{"n_layer": 13, "d_model": 320, "n_head": 5, "n_kv_head": 5, "head_dim": 64, "d_mlp": 1280, "vocab_size": 8192, "activation": "squared_relu", "norm": "rmsnorm", "norm_place": "pre", "norm_eps": 1e-06, "positions": "rope", "rope_base": 10000.0, "rope_fraction": 1.0, "qk_norm": false, "attn_scale": 0.125, "bias": "none", "tie_embeddings": true, "parallel_block": false, "init": "uniform", "init_std_qkv": 0.0367, "init_std_o": 0.0456, "init_std_up": 0.0526, "init_std_down": 0.0526, "optimizer": "muon_variant", "lr": 0.00895, "beta1": 0.95, "weight_decay": 0.0, "lr_head": 0.0106, "grad_clip": 1.0, "warmup_steps": 200, "schedule": "wsd", "decay_fraction": 1.0, "decay_shape": "linear", "final_lr_fraction": 0.0, "batch_tokens": 131072, "seq_len": 512, "doc_mask": true, "train_tokens": 780400000, "steps": 5954, "dataset": "wikipedia_en"}
MLP neurons of a small language model. Each row is named by its layer, matrix (down: output weights) and neuron, and shows model dimensions 32-223. Each number is 128 + 32 x the weight over its row's rms, rounded and kept within 0 to 255. Numbers have three digits each.
Before each neuron's rows, "raises" lists the tokens whose logits its output raises most directly, leaving later layers aside.

raises: "\n", " It", " After", " When", " They"
L7.down779:121058096158146137127101116158106106091148104146166132139125130154100188131157119145082158146255161139130087112118116125097107160098114117200127083138106092123104093139146118124093115166106165107130149121140161153103127134120130128143139134135192112110095125113108143176145148109091087128128093123155105157064117078097133105123173104088155151151122174120115134146116131088119196134130099190138119128122117145109156083069124116217138100128172100181166146096147176131111090156083155116159112147157113112133115164131120110154087069110151123120119106165156132176119119192163111120

raises: " it", " they", " he", " she", " him"
L9.down989:146101096132088101098034076141146108109114098166166079144130178087104146079120146070141062022197128153176137139129134132109150132098119134148131118158091130111123111151130063156126099117074137086167101125110165138126186092124091104143167128107181108139181147126116169092082147086102129099146103153078128103184139095144144129096117178131065128129100127176140111131119098119177165121089130145135166123072107130119160085157075166134172138118122069136109122082180138140126155103111129099146110121082062138148069107115100116159137136127110160138139137100186139099169142115175158090

raises: " \"", " “", " credit", " translated", " FW"
L8.down320:157153165098145116194099125144094168145150114155098142103126165109160127101098161131126170149099137103108115100134152105083057148103140109143166077148120143185052115085156084138119147031153134154113101132155122156132133161084150184109122091102116132130082158089126156122195191077104177099053164129140108137152121115171112197132076122111164127142221111137127130106060176085142110123085144131136116158135179118115098097174162099183032084162164106189156117053164119110161118121124129143113126146130095125092119143115122112084153081140112111111133120116187155187098151158145127170

raises: " schools", " games", "ments", " counties", " events"
L8.down129:139102091151110119115142126197165177115127167071086068103068178110202140140130128150134142139169170113175142142191102158112130131121083189057196127120082150124125173185172117115135136125108105127134132114110117145128186199151164161134155147111088111113133102150166156136106160053134125079136114107172159157103137049150130148083087074123176149146122148150160173052113106118067117126144161142137151129097089139115152129156139146089082168136117107132131144157110119120101090098109100037145115142166133147128109097069109068152117106098215138068121173185184123102157095136093109154

raises: "\")", "over", ").", ")", " killing"
L5.down779:182176133163093156155124098174092141076117144137144097097107066115116175185131103114148164123134115076107093153158131163062151155104143136078116116130138113157167142153116165105141161136071172163213094096093189091112141123123087176145124099151172155164094130089128124140142098073115098099118126151092114098139046162046091115165154093148118166094141143115157153144147107106075101135134127154119168113132152136150179178150113137134145140167174105090094169067119133133089098090116057112145117118156094102117156119152108153146106126122142101087100148140042123109134112161070190140

raises: " Saint", " French", "ré", " Paris", " France"
L9.down827:071138128119157105097157118163089155141136123120060131219115125196150176123064128081122089183104160148126150177113118133161088090088127082084120179110175153082131084144104126152141112111122096135147133108183113168104124129125111156111081127144058141130158147137118150115155159173069074103127112082177148122113078125160130121191084100144054103105115177174108176109084097143150127124131083156078134109134118121133101084155186149183107166188172101157123129158038139126101178108086037176126065154106119169134156098137116135122132139126117120161154158102125149118092114133145109137

raises: "ance", "ant", "ants", "ation", "ating"
L9.down177:095201161080126144081129167137085120168099077098171098107127120150115162138108091078168090151178173154165121143152219146116099121106156130128100144143149122156151135081111106155077170167135137140124094101137125143106118132140128121158139156099102167163120113089142167188083162067102096158092173168145109113092069103121149167132116081062168106121147139133135155063085119113148126101102072075088101127135079102079129129089128165113125141123171144140125149126098146127074105146158137150133141157116151143109089151140167123139167125095151067120119125164191128139114145169089137180

raises: " include", " respectively", " are", " they", " They"
L9.down30:185096151122149105093151063065101071143149112107088084123068138182110166160086181128056106057210123148163162175148170058111067151140149100120121117156078149122093106108099102145139113124133107091155125101190122117127105166153117147175115104165162128154132131092125112150198150075175116171137142116171138151097124154083124123117143120141147131098075117114145166208086125116106151066072085161115124107144090095128120109122161140104129144114138122213155102177093124095105148091109115106145143143178110097137128133167157135174127133120104024109066092103125094159097134131154121154

raises: " have", " has", " had", " might", " may"
L5.down169:179143117182216111149099124127118090117118139139134121112184140131202133115123122113133082159133183157167148186085212167138160137082115078155162155169092164047166181129169114126134152157142098156137132094132145126132103121157078120196146116140135085121124127182071181081124084186119173185110171133128130173174086128110138156079098184147134164082172142136123090138119168124098152139124175111127109180097142141105137102138158117125180141102112144143148155109138133126097140145082089167144154121155077104095108175110122092092173104161082122113149215092130071098140109154153108098

raises: "phone", "card", "com", "gram", "work"
L7.down957:146068088084166113058152099153149119124119150090105175220099069141076118167183079117164059167214150098087102132106101143183156095070117118097136129166124102148179096103113136170132134098096175133069105109142124151131120069158167209204100120143107047135127130141117188107170124115158154079111113117075142142170137158145140149089150173102108108110132141153144137150156124137178160114099171042113169133105079106081144183126135168142118129122095132177149077085153082119098081178073077126170133143157143112096119134117066150111093116094163091101090105144106094104107100134114090173

raises: "|---|---|", "\n", "|---|---|---|", "===", "|---|"
L8.down1206:114162151137090103091114145129123136139090076107119077065114164186163110152106030116108156133255188128127148138130161113139107101149118123144117165110116127131114101091156132114105107137098118142116138134088126169145119107078107101180125126117161144163100141180099142132146141123122065122125124150128143141157113145132107119175151154113107177076135083131136126139130134103126145158163181138176161176091116138110180135127179104100174119096139181149139127111145132093148068152126151101137111165148124139109113152214135141146095108121126124195129134132094085118111117156140141166

raises: " have", " give", " find", " provide", " improve"
L5.down1202:132112088146151096102126058114163121222127138114096074108166147169149160133114106128126147136101130091114112119098112126126139160185170083097108121124157132138126155118139132128076166144117133134131099048128131097137109116140112144163156125215111158090122091138124149118116146132146131168099171173189165212162143163091178071135072084126129154135142117163124108120140147079154180125112143101134131186202144109084151225081145146116080186155126128162180133135171125132151110107114141157152176140106097117196092150153152129101149141154146171158186132082116192107103135085168164058

raises: "5", "9", "7", "8", "3"
L8.down685:051143117095185117093085117103077137142061128144100135129121082102112135180150152143123108141114133112106142104123160081153146088134114103135125107137120125124140151119182122151169136162077158118127152126149161159108132109110082128182108174121103110189107137118132234108210119124103161169094121171172093152135107168151151144169098142158155146160101174103133100174126067077103131130077115130127139100120187163209118152108157136126088182113103108120120114072128116133176134167173140133066151145109089105145173125111182112094170151089110159212084119161155105142167106153137146128

raises: " terms", " counties", " schools", " games", " times"
L7.down969:129203131137179188151156140102147177098147153124111154120067183080163123125120166136150130128117151065199114141155101162156087090158124198104101164151136154181144131166161127138100093130087169095114122144144113158142162105129199114091165103118118147161136114157080106156108190090120131189095105121160159117081110086127203102118099154175164086138143190099135133118146136055087149116099139117159193124134091167106096112166076117139157141133169130103102120152075141142111093132146125068136160147170107129108051085085075050164116161147151129074159118179136097115128131167126070182

raises: " UEFA", " Liga", "Club", " FC", " Football"
L7.down24:159199096146121110088077141076136144126187085163173127118054077112112094125088104158096133116140128162084116116165123073112069089094118110143126160125126120113144179103152113136148162105157152081129081136105122189134156108080140104130093099098108157134131149088107102120138121082120105129099106147186118154139124121143156068169130082106115180108183190121133151098190092079119168102090120134164096112120122090110090131104109136096121117151143108144159098140105102070087143141089169146163066146148126226121149125153115181155137126140132182129098129129100096105103170170146109165

raises: " March", " April", " February", " October", " May"
L8.down372:187154071103121132161108144082156169157126097146148101164175120080122047086076108123166097140108101138141166134136098118110059091091145094121198136157154100102119124144110128120142120173121079148143113102110206178178149106105139106132130095110148110151120120129118077200154110133102094115150106132119161079143141143138079098146080082150150112101086149073084138072150110121092180183179115187149182067165153119187136127096102179106154105157134145124096166135144128149130128150089138168080069091122098099097167088126068134084104092059144117238170116148118159124135127135123124152

raises: " include", " reach", " find", " improve", " make"
L7.down399:148053097145210136094092125112128159180103071117130097109155122155141129099093067147150165125055151102112113134101137164168164142164117077075139133114155136101100143123134121148132124143136154179131081109130125115132163124121121139196144145177129142134132107157129144139168101160113145144098142175174171159173149173065161154123101121165147119123138132115136090179158115089132157103151159063123119104127187101167142196107138131085139130181095127153132150088117110112181150107113148142171120096119092136171108166109137105114114145183117149152182116107075124109142130063139167063

raises: "ing", "ence", "ability", "bility", "ance"
L9.down1146:129136110085131138171104153140111091146134141142139062097145129138087150158171086122148173109134108097106189144123110078173093074168136137126143147131177198090132039141061059178152179133164109150130111117168189113150111153129144171168138112125103138114083154100135154208159169118134109182130133114089126154080127130175181129116136107128149103094135084071145190134101151119121109073132137053138137131061118184166106185132129117136085065087116139120095145124156163137089119143147165094154087139105157070071180139142213115066125100190167162091103123106154145143082148085092089083

raises: "8", "9", "7", "6", "4"
L9.down75:144141103080119093163096193126115106135144151152162111077182125076113132167122064140104125108206176144070128130077057139125142139135202098146098116124100120174106130106138130112185175120168155111105142084186142094197149131107109116118105118114182175125088143084173124136145131115120147140226122102102121180158135129109138161186080135097071109148073132150088146150161158099063099147158123111093146137118113137083173142117122141120107151107137098113144089095075166131120103163121111111104105084096160113123121178144100133121223129112144103191164125130124154143072123108075128088